{"n_layer": 9, "d_model": 512, "n_head": 8, "n_kv_head": 8, "head_dim": 64, "d_mlp": 2048, "vocab_size": 8192, "activation": "swiglu", "norm": "rmsnorm", "norm_place": "pre", "norm_eps": 1e-05, "positions": "rope", "rope_base": 10000.0, "rope_fraction": 1.0, "qk_norm": true, "attn_scale": 0.18, "bias": "none", "tie_embeddings": false, "parallel_block": false, "extras": ["capped logits"], "init": "trunc", "init_std_qkv": 0.0225, "init_std_o": 0.0225, "init_std_up": 0.0225, "init_std_down": 0.0, "optimizer": "muon_variant", "lr": 0.0119, "lr_mult_down": 2.0, "beta1": 0.95, "lr_head": 0.00697, "grad_clip": 2.0, "warmup_steps": 97, "schedule": "cos", "final_lr_fraction": 0.1, "batch_tokens": 262144, "seq_len": 2048, "doc_mask": true, "train_tokens": 1119000000, "steps": 4269, "dataset": "wikipedia_en"}
MLP neurons of a small language model. Each row is named by its layer, matrix (gate and up: input weights) and neuron, and shows model dimensions 437-500. Each number is 200 + 30 x the weight over its row's rms, rounded and kept within 0 to 999. A neuron's up and down rows have the sign that makes its largest values positive.
A block is one neuron, or neurons of one layer that tend to fire together. Before each block is what it responds to, as a language model described it from the Wikipedia text at the highest values.

Description: Compound head nouns. Generic head noun ending a modifier + noun phrase that names what something is, such as radio station, arts centre, investment firm, folk song.
L2.gate235,201,204,252,191,190,169,183,194,227,201,176,217,168,147,214,190,206,208,211,218,240,174,257,185,239,125,191,250,167,158,244,219,179,221,168,208,189,160,214,219,170,199,175,189,191,222,231,216,218,206,252,166,201,194,222,186,202,189,157,197,188,225,177,177
L2.up235,211,225,234,197,201,189,272,240,207,252,195,226,218,224,154,228,193,195,221,181,216,175,218,203,243,213,164,193,213,231,230,169,188,221,235,159,184,178,221,189,178,203,185,124,189,190,176,255,193,254,250,181,220,251,134,116,289,222,156,229,173,154,234,146
L2.gate1007,190,221,229,188,221,187,97,190,159,191,188,219,259,191,203,217,289,255,226,218,176,188,206,205,239,203,208,201,190,261,201,247,201,138,220,192,182,188,220,163,217,214,209,225,246,195,173,175,186,206,252,239,190,192,225,178,231,220,208,195,164,181,205,188
L2.up1007,215,220,266,196,206,224,215,225,182,207,164,170,191,161,148,217,196,239,195,173,225,153,204,114,262,250,230,152,192,195,172,209,188,169,227,203,241,205,215,205,183,192,185,180,263,198,205,191,240,225,213,208,159,184,232,145,268,198,185,216,190,169,226,249
L2.gate1081,275,163,257,200,228,190,175,227,161,193,130,190,251,175,187,178,258,239,258,170,194,260,206,162,205,222,168,227,167,251,187,181,199,234,223,153,223,145,254,190,227,225,256,203,180,191,157,193,166,197,184,190,200,213,193,151,252,245,220,175,185,196,178,230
L2.up1081,220,178,196,232,189,240,187,202,182,202,194,181,126,196,192,216,173,257,233,206,172,257,217,135,239,182,230,228,206,174,210,242,193,220,190,227,99,236,201,212,165,220,196,142,250,209,214,192,221,214,234,168,201,216,228,192,224,206,221,237,232,184,208,177
L2.gate1236,222,207,226,226,199,251,228,255,255,198,179,201,191,175,214,231,192,260,252,157,218,179,213,225,274,121,216,184,229,198,245,206,218,184,198,162,213,184,222,220,173,179,191,158,159,209,186,253,155,247,244,196,217,211,140,183,273,220,193,225,196,194,235,174
L2.up1236,234,163,188,186,159,245,199,232,246,169,201,163,175,150,197,205,160,201,202,96,183,198,166,212,214,174,164,152,223,186,199,152,220,226,213,192,179,196,217,212,162,188,194,175,176,187,200,250,186,255,243,198,178,190,260,194,203,214,196,206,202,198,218,194
L2.gate1689,190,212,178,173,275,189,207,206,237,232,189,194,183,182,191,160,188,208,271,189,148,244,213,171,226,153,242,173,240,178,144,193,257,172,150,159,205,192,207,119,213,150,226,158,216,151,146,203,159,191,204,218,176,251,228,243,261,220,247,209,156,225,228,159
L2.up1689,223,204,217,175,236,194,216,195,215,229,203,191,176,195,163,206,204,192,234,200,148,199,196,167,177,150,227,192,273,161,191,170,239,196,214,164,210,149,212,175,217,172,243,205,174,164,164,178,157,200,260,163,182,221,243,188,260,206,191,228,196,219,189,175
L2.gate1771,149,244,179,172,189,154,203,203,197,157,241,271,230,195,156,218,168,143,249,131,140,211,225,184,195,186,256,168,182,177,267,227,147,178,180,217,230,193,203,180,182,220,182,194,185,171,178,240,216,249,167,250,204,169,202,248,161,188,182,194,192,220,213,200
L2.up1771,218,196,170,174,209,167,205,177,213,196,174,241,187,209,193,198,174,196,270,180,199,200,174,172,183,257,227,207,174,229,197,171,208,223,183,214,227,195,230,223,213,153,184,231,203,215,169,186,182,233,187,210,205,158,150,167,220,249,247,181,212,223,258,213
L2.gate2013,212,229,227,199,200,197,272,122,226,144,160,191,196,147,104,234,180,200,190,129,160,256,280,204,251,233,198,195,237,223,219,208,170,188,188,285,163,215,231,236,202,212,198,187,199,160,233,206,154,223,224,186,191,250,190,202,178,258,227,239,186,193,214,142
L2.up2013,197,169,211,216,145,186,202,166,182,150,182,220,231,231,165,244,192,178,218,197,207,205,254,161,224,210,211,204,215,166,229,173,204,198,187,288,201,187,279,187,223,146,214,171,194,192,183,193,158,254,257,235,245,208,196,194,199,231,204,193,199,105,188,197
L2.gate2017,208,186,247,173,227,216,191,178,141,180,161,189,123,186,198,231,231,223,181,173,209,187,255,144,190,155,139,273,179,187,188,174,186,222,210,148,195,173,246,156,212,218,228,142,211,183,161,240,174,238,213,215,194,212,160,231,219,163,200,165,212,174,225,183
L2.up2017,223,232,169,226,229,227,207,227,249,207,223,224,183,216,207,200,141,166,235,250,174,190,195,191,178,183,221,228,186,178,155,159,242,237,214,241,220,153,221,220,198,196,165,189,190,204,173,213,194,186,164,183,186,229,195,215,244,211,208,254,157,141,189,200

Description: Media and institution names. Final token of a publication or organization name acting as a source or speaker, e.g. Financial Times, The Guardian, Time magazine, BBC Radio; also role nouns like ecologist, critic, developers.
L6.gate379,153,167,195,241,174,222,154,220,164,220,150,170,193,219,174,245,172,173,215,204,230,211,214,217,215,169,194,161,146,180,224,215,220,202,169,209,216,114,247,239,208,268,191,220,204,218,164,216,198,227,216,216,200,173,231,206,170,151,244,196,175,218,128,203
L6.up379,141,220,214,155,164,166,215,264,191,223,185,248,206,209,202,192,227,191,213,208,211,149,219,226,218,244,239,193,222,178,182,217,237,193,195,206,202,189,255,205,145,233,208,198,228,164,206,233,173,204,136,198,232,243,162,231,248,197,200,237,188,163,215,189
L6.gate531,168,245,184,193,177,201,232,182,245,204,182,225,177,170,203,152,138,166,153,248,216,226,224,186,191,225,180,193,174,178,182,167,220,195,183,235,149,191,150,179,203,158,189,196,206,181,219,200,222,217,192,230,213,262,162,268,176,228,237,198,227,206,175,185
L6.up531,214,210,220,218,196,182,174,183,191,252,169,238,211,159,164,164,183,236,223,209,210,220,203,174,198,205,267,185,187,154,184,206,216,138,189,211,223,176,186,271,133,199,207,193,247,197,188,206,193,213,244,205,220,259,219,153,202,170,197,131,200,141,219,212
L6.gate907,153,209,217,202,216,200,174,231,208,170,187,155,180,179,190,159,191,146,167,142,182,231,197,202,205,256,182,175,190,183,154,172,154,246,199,192,165,194,125,229,142,215,165,198,143,153,186,217,162,169,164,245,207,166,233,177,175,173,234,217,223,176,146,217
L6.up907,153,190,198,200,193,177,167,195,277,197,161,199,256,204,260,186,162,217,181,190,216,210,283,136,202,264,204,227,212,184,160,216,153,211,189,200,203,171,272,221,174,183,159,248,211,231,187,215,172,209,205,214,291,210,142,221,206,166,182,220,235,138,226,233
L6.gate1092,196,228,171,230,240,216,251,229,165,239,217,216,182,215,238,184,181,192,216,209,245,178,160,141,196,224,193,189,198,236,176,161,255,204,245,189,202,194,234,172,206,183,152,214,210,263,180,204,169,206,213,213,219,197,258,211,124,178,220,219,238,250,192,257
L6.up1092,239,201,203,208,195,171,168,236,184,209,182,191,221,184,162,201,200,213,230,160,204,165,212,183,198,235,233,219,195,178,189,210,199,186,183,214,200,177,220,193,253,144,174,195,206,235,157,207,175,193,221,248,210,214,243,255,180,152,174,189,231,164,176,216
L6.gate1102,166,188,153,252,187,160,153,279,211,247,219,161,211,183,191,214,162,150,250,178,201,212,219,200,232,196,235,178,197,209,234,160,228,236,159,200,190,211,228,172,144,193,218,189,216,208,209,238,148,213,210,223,209,205,192,235,218,234,210,184,197,160,191,212
L6.up1102,152,189,183,188,149,214,176,201,209,191,262,186,203,207,197,236,158,201,251,218,241,175,159,214,195,222,218,192,130,240,171,196,219,225,192,228,189,204,174,217,229,197,223,239,213,226,214,209,188,193,202,165,188,255,223,198,211,258,196,234,178,212,197,200
L6.gate1505,186,219,144,190,193,154,202,174,198,258,220,265,187,106,250,182,202,189,215,248,203,181,245,180,179,198,239,179,192,166,259,173,204,175,230,245,234,202,204,222,184,184,186,203,188,188,199,173,209,245,168,195,188,177,135,220,219,182,116,199,210,193,192,203
L6.up1505,190,227,202,278,157,163,194,222,126,214,185,219,227,195,189,208,202,179,172,190,218,239,181,143,219,220,207,173,209,139,207,176,198,258,164,224,182,180,246,217,148,233,181,215,188,216,172,152,192,143,219,214,200,242,226,237,182,160,143,202,189,239,210,222
L6.gate1654,214,182,164,210,207,235,170,217,227,175,251,192,194,238,195,190,219,205,230,261,197,170,179,199,220,198,225,141,190,248,217,180,175,201,148,212,197,200,161,199,220,194,166,192,190,184,257,191,240,196,187,184,147,192,181,234,207,193,170,199,212,175,220,253
L6.up1654,154,223,208,222,217,170,165,159,230,236,196,198,224,250,187,132,178,187,249,173,184,175,162,177,142,247,240,208,166,218,212,178,224,198,214,221,251,218,231,188,247,211,191,208,231,179,200,157,207,166,227,219,166,167,213,242,183,241,248,232,166,184,259,195
L6.gate1703,157,193,165,169,235,206,196,199,156,214,220,232,199,185,189,249,263,187,205,170,225,190,197,192,186,193,208,159,164,205,215,226,196,209,173,198,193,262,200,196,197,180,186,208,216,241,180,228,179,250,164,184,142,205,119,217,213,188,173,216,206,254,167,190
L6.up1703,211,216,232,238,208,184,216,200,215,156,191,198,215,175,209,190,201,178,219,209,203,238,217,171,207,215,244,185,206,228,208,209,171,177,140,211,223,169,248,176,200,197,148,164,141,188,207,192,164,223,209,181,249,211,232,212,157,227,202,191,220,172,204,162

Description: Newline after section headings. Line breaks ending a short heading or caption line right before a table, list or new paragraph, e.g. "Political offices", "Services", "Youth career".
L2.gate436,211,249,188,250,179,182,246,202,230,206,152,216,142,211,230,240,212,228,240,202,151,237,249,216,248,222,231,204,144,208,154,246,248,230,226,221,216,188,226,174,186,164,200,229,161,153,232,196,127,196,129,216,229,217,220,174,210,227,192,201,190,208,186,188
L2.up436,226,187,212,181,179,182,159,207,212,226,136,166,195,232,182,185,197,218,220,215,185,232,203,208,160,179,232,244,200,181,174,196,232,187,184,202,191,252,223,229,157,184,170,178,216,212,235,149,227,207,213,227,137,204,253,235,257,206,221,189,191,278,214,184
L2.gate497,216,210,204,214,199,233,186,206,219,207,194,217,262,161,254,168,143,242,259,159,224,174,199,191,249,204,183,227,218,211,171,181,189,230,228,176,191,190,222,190,194,209,219,204,152,237,192,189,194,228,175,210,201,166,148,220,227,194,196,152,191,163,144,178
L2.up497,218,215,232,199,202,182,234,228,186,222,218,155,168,185,184,208,168,167,201,201,190,202,194,184,185,229,229,193,160,228,185,266,217,199,208,261,247,216,210,189,176,221,182,207,251,210,227,211,197,198,165,267,245,212,228,206,202,133,239,198,193,209,227,191
L2.gate845,250,207,200,216,239,161,185,227,178,157,234,161,161,180,187,226,226,226,181,220,227,219,193,181,184,243,189,204,143,180,217,232,185,154,146,225,224,194,207,192,170,238,103,153,161,185,206,175,200,228,166,243,226,201,210,169,167,203,238,187,255,216,146,199
L2.up845,209,204,214,235,161,233,190,211,208,216,219,180,242,222,189,209,208,157,230,201,207,200,187,186,205,191,175,185,176,235,212,176,215,238,184,215,194,252,168,204,191,246,236,184,207,168,192,170,194,205,177,230,229,173,222,194,211,176,178,227,204,238,172,170
L2.gate912,176,142,222,180,195,224,185,185,185,216,192,228,186,155,185,182,208,144,247,167,224,138,210,154,196,204,229,227,152,182,179,233,211,230,192,211,221,162,237,260,196,151,190,157,184,194,205,181,181,212,193,224,194,231,228,153,202,155,220,229,181,175,218,223
L2.up912,223,174,195,224,172,158,198,213,171,175,264,198,198,175,133,213,214,227,225,243,218,186,251,244,197,198,185,159,183,187,232,213,201,266,217,263,182,190,218,164,185,189,210,229,180,196,254,153,226,233,206,164,197,219,201,197,255,173,192,209,177,246,177,172
L2.gate1163,211,158,203,182,176,171,180,202,216,188,221,175,275,191,204,243,174,190,209,240,177,196,199,233,176,154,211,182,157,185,149,267,244,209,219,207,149,189,160,182,153,175,185,191,201,211,150,188,208,224,215,190,190,202,211,228,225,203,223,143,179,189,195,230
L2.up1163,238,170,227,238,192,202,213,169,176,194,234,225,173,234,191,236,224,257,233,237,209,217,201,195,240,197,227,211,124,131,198,234,236,211,214,202,168,197,212,183,215,220,221,238,226,190,214,243,166,234,206,251,232,208,235,149,159,194,210,176,189,180,208,250
L2.gate1535,216,193,207,246,147,181,215,192,226,174,182,196,162,198,201,213,201,232,191,203,166,163,212,195,199,183,220,187,169,199,222,253,219,172,203,206,216,171,269,220,143,147,212,194,184,155,231,216,176,202,214,201,217,189,230,200,180,206,218,174,192,199,223,180
L2.up1535,196,177,166,208,208,241,220,255,169,250,216,199,248,248,228,189,169,189,253,175,190,159,231,178,232,180,157,217,188,186,179,190,212,238,200,248,127,191,132,230,240,205,195,201,186,203,220,206,159,218,238,235,199,205,175,205,222,232,217,231,236,215,178,169
L2.gate1731,179,237,158,187,162,199,172,220,175,175,245,160,206,222,194,224,219,170,182,174,213,216,243,126,206,210,165,199,216,149,187,188,191,179,221,195,213,140,219,209,205,173,229,231,223,156,196,213,169,227,181,231,228,215,210,168,231,203,238,204,224,179,216,222
L2.up1731,150,228,220,174,166,184,189,217,183,201,209,132,170,188,135,254,233,201,195,179,238,206,234,154,217,200,236,184,153,191,207,241,226,200,225,158,137,194,231,173,211,161,244,159,188,169,229,217,186,230,244,227,227,165,216,187,192,173,184,238,218,191,147,208
L2.gate2018,227,183,250,170,206,211,190,194,190,216,214,208,226,166,213,196,241,193,199,214,196,193,187,242,220,257,212,196,186,206,185,166,253,207,195,201,213,253,172,239,176,233,243,203,195,270,179,194,178,209,226,210,202,224,219,197,175,228,209,227,216,188,243,236
L2.up2018,225,215,211,192,157,178,180,166,222,238,228,212,190,210,172,202,221,217,193,256,165,198,170,176,212,228,215,222,178,211,185,174,254,182,239,176,186,212,107,215,219,223,197,192,175,195,153,178,212,163,257,213,191,198,202,208,248,193,224,243,159,209,210,218

Description: Ordinal position words. Ordinal words and suffixes after "the" or a possessive, giving a place in a series, such as first, 21st, fifth studio album.
L5.gate769,188,158,163,232,198,188,208,181,191,180,203,210,221,189,162,208,214,213,204,238,203,200,225,216,169,175,175,189,148,206,224,179,245,187,208,203,214,225,211,194,219,267,153,209,204,188,145,135,188,209,190,265,178,180,216,165,204,165,189,227,193,174,170,190
L5.up769,182,194,190,186,222,163,190,260,254,193,182,240,196,163,277,221,255,255,185,174,212,199,226,168,163,236,232,175,245,208,232,173,225,135,208,240,144,185,222,197,191,187,215,175,222,253,206,159,199,246,192,200,254,200,171,193,181,212,226,173,192,219,250,158

Description: Line breaks ending table rows. Newline tokens ending markdown table rows, mostly header rows (| Party | Votes | %), and ending image captions, headings, or short description lines.
L6.gate252,215,245,216,296,202,217,220,234,184,180,204,176,239,188,201,258,193,217,235,183,180,228,179,176,225,162,158,225,180,192,196,249,201,216,184,168,173,202,229,185,192,195,198,213,191,251,216,193,215,214,144,165,143,194,177,161,188,203,174,143,231,219,211,218
L6.up252,156,225,257,181,169,198,189,167,212,212,188,167,186,196,198,214,198,278,242,225,188,204,216,219,203,186,164,148,184,206,185,218,208,201,239,201,210,222,187,179,191,191,213,185,224,222,224,201,180,228,215,147,219,201,243,225,215,182,186,204,173,194,226,224
L6.gate304,212,199,207,207,241,250,178,210,162,167,232,188,153,131,179,153,194,130,230,161,195,193,203,202,240,207,192,203,144,162,201,211,228,272,191,231,176,161,186,206,192,221,128,230,227,187,122,178,211,227,193,188,207,206,230,143,264,211,183,144,136,204,203,194
L6.up304,210,120,189,228,206,221,215,233,215,207,184,226,232,200,204,159,251,153,205,146,215,167,205,191,196,223,222,176,201,177,170,197,218,225,216,186,178,164,149,197,172,181,217,161,201,198,171,238,202,244,165,233,160,195,181,138,235,164,209,211,191,218,232,204
L6.gate560,196,189,155,165,239,155,154,250,208,230,258,219,228,202,181,173,195,202,184,264,252,204,198,245,140,197,164,157,194,167,202,211,244,191,239,138,170,215,205,244,255,222,225,224,241,221,240,220,215,213,191,224,205,227,233,177,186,188,224,223,208,163,183,180
L6.up560,170,238,188,207,196,183,147,164,153,184,223,188,197,162,171,193,201,200,214,217,200,209,238,165,173,203,231,132,220,181,206,253,197,159,227,197,188,202,243,197,225,211,241,223,225,148,219,162,146,218,191,242,193,109,216,201,185,198,180,189,234,218,193,157
L6.gate640,182,233,200,243,177,250,167,206,157,221,214,195,248,186,222,232,198,195,208,238,259,227,168,210,216,242,188,166,183,179,133,197,184,230,188,265,198,191,219,166,187,271,179,197,215,209,173,196,151,198,166,148,226,204,188,189,173,187,245,170,160,206,215,212
L6.up640,212,255,160,249,188,210,194,259,197,168,191,232,225,206,216,136,218,224,147,221,211,186,170,186,170,205,259,241,183,240,251,162,199,166,204,268,173,164,199,209,215,200,196,192,188,232,221,220,191,201,176,194,151,199,164,206,177,208,227,130,159,183,168,205
L6.gate751,248,208,208,200,186,231,183,252,183,194,155,274,213,179,204,198,234,167,255,251,170,169,198,195,182,207,211,202,166,156,191,174,207,257,227,166,194,156,229,264,198,208,194,272,181,232,198,190,207,234,182,226,241,134,215,197,223,172,233,219,165,250,159,141
L6.up751,169,228,193,178,203,216,220,222,154,241,222,227,251,208,212,207,174,189,205,200,177,193,217,200,182,208,164,215,175,220,222,232,163,179,259,233,225,251,172,182,169,154,212,240,196,159,167,179,186,267,121,229,205,179,162,166,199,215,203,189,201,222,209,194
L6.gate1326,214,215,175,132,238,209,97,178,150,171,247,129,201,188,207,210,162,203,220,203,203,208,182,230,190,234,215,192,220,197,161,172,229,154,252,157,193,180,182,206,163,157,173,193,211,167,199,191,193,194,219,191,209,186,207,167,225,145,169,189,197,238,211,218
L6.up1326,237,258,216,172,206,203,187,145,159,166,186,232,168,128,189,232,207,219,261,231,240,195,249,219,206,210,193,240,198,189,187,191,185,184,237,226,145,195,232,200,171,132,197,219,133,184,180,199,201,215,279,188,220,175,202,190,221,240,200,151,155,216,232,213
L6.gate1594,216,190,230,186,155,203,172,236,251,211,140,209,173,158,194,277,220,192,235,153,226,176,194,225,217,216,197,190,202,240,202,198,187,202,238,198,180,193,215,227,140,193,177,158,145,184,204,243,238,236,167,197,188,184,215,180,206,133,196,217,193,167,190,159
L6.up1594,166,188,202,240,226,205,206,213,176,193,208,176,173,214,153,225,208,232,175,215,211,135,193,212,201,250,231,253,237,181,181,148,175,190,167,181,205,194,188,176,212,192,155,179,220,224,242,196,165,143,208,206,187,197,223,227,210,231,144,197,222,193,206,170
L6.gate1745,158,256,235,217,164,251,205,181,206,195,233,212,179,182,211,208,202,142,152,207,184,150,235,165,211,169,192,218,215,149,236,158,205,191,261,201,238,232,261,256,203,132,197,233,169,202,160,212,185,193,196,200,258,170,249,200,194,187,182,186,194,225,163,199
L6.up1745,181,193,209,192,235,122,218,187,220,143,238,243,190,157,174,172,218,151,231,187,194,180,221,181,229,152,199,215,192,221,228,210,162,186,216,206,237,211,196,241,171,166,160,199,187,193,168,221,227,251,170,144,240,160,211,161,209,193,200,192,133,162,191,169

Description: Head noun completion. The final piece of a noun that heads a modifier-noun phrase, often finishing a split word, such as curling competition, squadron, receptor.
L5.gate2013,146,143,202,193,214,169,161,238,231,223,130,225,212,175,197,186,160,146,195,205,240,206,218,142,224,194,246,184,187,203,168,170,174,245,188,181,209,181,222,190,187,152,207,169,235,189,216,157,169,222,242,185,202,171,204,195,254,257,241,190,183,180,174,192
L5.up2013,244,208,203,204,177,218,156,219,119,206,182,186,217,187,244,203,184,216,237,215,192,199,181,193,251,225,224,166,209,181,203,230,183,197,207,192,224,178,214,203,233,184,261,194,179,219,207,246,260,154,203,154,261,149,233,141,182,252,254,199,180,199,129,243

Description: Line break after captions. Line breaks ending short caption or heading lines (image captions, "Review scores", infobox labels) before a table or paragraph; also relative "that" after nouns and mid-word pieces of foreign names (Frank-f-urt).
L5.gate845,235,180,202,134,158,194,203,184,180,245,210,248,186,161,181,230,248,223,247,148,161,206,229,140,207,223,225,178,211,197,242,208,187,270,253,220,179,224,175,170,232,252,189,165,237,223,211,214,180,189,218,189,223,206,204,169,190,221,183,223,206,195,239,240
L5.up845,133,253,213,226,244,196,212,222,188,239,249,192,203,183,195,191,154,156,227,171,203,163,215,211,289,161,180,227,169,186,208,177,215,228,243,214,189,195,192,199,211,119,181,207,246,193,225,160,197,222,203,238,266,202,167,168,203,209,196,202,222,158,185,185

Description: Rank and ordinal words. Words giving rank or order, such as top, best, first, second, 3rd and 6th, especially in charts, scoring and street names, plus scattered word-piece fragments.
L2.gate148,143,215,214,171,231,184,183,200,237,231,198,183,230,218,178,201,191,189,200,227,177,197,184,195,208,175,174,152,212,217,169,183,195,223,196,207,196,250,137,168,148,254,209,230,218,242,227,203,233,154,141,181,204,193,163,253,266,264,189,212,206,184,210,201
L2.up148,154,198,147,189,232,257,244,214,129,185,211,178,150,234,168,214,212,174,225,213,227,137,192,131,203,158,195,181,174,217,159,161,194,186,191,211,172,194,190,182,141,252,217,214,276,168,227,211,190,179,194,156,181,256,197,207,236,226,237,224,209,179,188,205
L2.gate273,143,230,188,210,148,219,240,196,189,253,194,183,184,197,169,210,139,259,183,214,196,204,203,190,234,230,193,238,223,230,182,232,250,178,161,231,197,143,225,186,187,180,218,199,209,228,263,206,176,243,240,228,180,149,208,203,269,204,212,248,146,212,213,212
L2.up273,191,147,170,147,161,250,191,206,213,178,224,195,213,170,201,198,224,185,213,252,251,165,191,202,157,194,213,242,243,191,209,207,222,235,218,212,182,243,244,233,210,152,177,203,202,221,155,112,177,229,181,144,222,220,147,203,224,215,236,194,202,232,222,240
L2.gate797,171,196,239,179,210,216,171,194,210,208,208,221,219,216,195,198,139,216,199,177,189,188,219,174,170,215,220,171,211,178,175,156,190,189,176,195,223,189,187,190,165,173,222,210,183,199,232,212,153,185,155,170,205,219,200,213,154,249,225,215,196,184,178,183
L2.up797,191,179,219,222,171,209,164,188,185,179,157,208,221,163,144,195,201,202,226,189,227,182,181,231,149,225,215,174,220,203,223,246,199,203,210,211,186,197,237,187,188,191,213,226,157,229,256,181,221,210,171,189,197,145,232,215,210,135,198,174,208,220,221,184
L2.gate1265,242,168,250,198,222,193,178,140,163,185,241,162,224,219,200,240,177,243,211,176,177,169,221,158,169,188,187,183,221,195,251,251,191,217,180,192,232,249,213,170,167,159,207,154,248,154,183,100,236,236,162,193,165,215,165,213,200,202,212,237,183,185,190,189
L2.up1265,189,160,181,227,181,216,150,170,229,164,197,233,230,220,195,198,238,194,219,191,173,211,226,211,208,199,140,215,227,190,184,215,146,188,207,188,201,220,238,215,247,192,161,252,158,186,209,219,156,167,233,172,218,201,179,126,188,251,234,167,222,234,198,185
L2.gate1394,264,214,209,175,150,174,165,180,211,204,233,217,252,157,246,187,188,244,179,175,216,252,214,215,179,170,165,247,151,230,220,249,181,219,230,185,182,205,248,161,211,199,179,218,215,192,217,226,172,191,221,196,236,194,214,185,197,217,242,246,250,216,224,198
L2.up1394,222,245,142,223,223,164,285,176,204,137,198,141,225,184,235,181,222,165,258,169,249,243,178,201,204,210,204,192,221,179,186,256,157,161,164,173,269,146,197,199,207,224,162,226,175,220,168,180,222,224,239,121,169,153,223,184,238,195,230,214,220,171,239,169
L2.gate1483,182,237,162,236,187,155,228,152,208,224,217,201,180,174,244,181,176,218,152,210,195,157,204,217,197,190,141,255,176,227,163,191,224,170,177,221,209,217,207,264,225,207,162,197,169,223,236,210,232,250,150,186,210,246,222,184,181,220,216,209,199,202,211,141
L2.up1483,186,200,188,207,184,194,183,223,235,144,170,107,196,157,153,209,197,277,184,206,176,196,241,208,177,243,199,274,170,119,212,217,237,214,225,216,242,204,188,226,218,213,212,212,252,187,242,223,222,209,189,212,225,216,221,171,177,143,188,248,214,198,245,159
L2.gate1902,238,152,230,219,148,184,177,181,244,199,178,210,222,205,238,215,225,205,211,226,194,228,241,242,214,231,208,155,216,198,226,221,205,199,183,224,230,148,231,280,202,200,115,258,153,182,180,211,265,183,137,147,165,187,192,219,233,158,199,199,183,227,177,193
L2.up1902,229,195,155,231,199,151,102,118,193,204,204,230,163,196,212,173,218,252,218,180,172,220,262,247,215,235,193,169,158,236,192,224,232,198,160,195,221,164,158,220,212,184,187,214,168,222,227,202,217,168,187,177,160,173,225,229,235,248,184,215,139,194,229,167
L2.gate2004,206,212,214,198,234,238,284,178,177,188,175,220,199,219,229,221,232,153,191,212,174,185,248,204,184,172,152,114,176,182,177,200,222,163,241,221,159,271,178,213,162,222,201,181,175,185,184,219,153,188,209,217,181,198,183,253,250,162,205,185,212,208,215,135
L2.up2004,205,172,246,148,201,184,203,175,226,212,170,196,152,204,258,155,214,248,189,151,152,180,231,200,198,198,232,181,204,139,244,155,155,142,193,230,166,194,205,157,147,208,182,177,219,169,168,215,257,179,169,224,224,211,190,236,203,207,195,160,229,191,167,179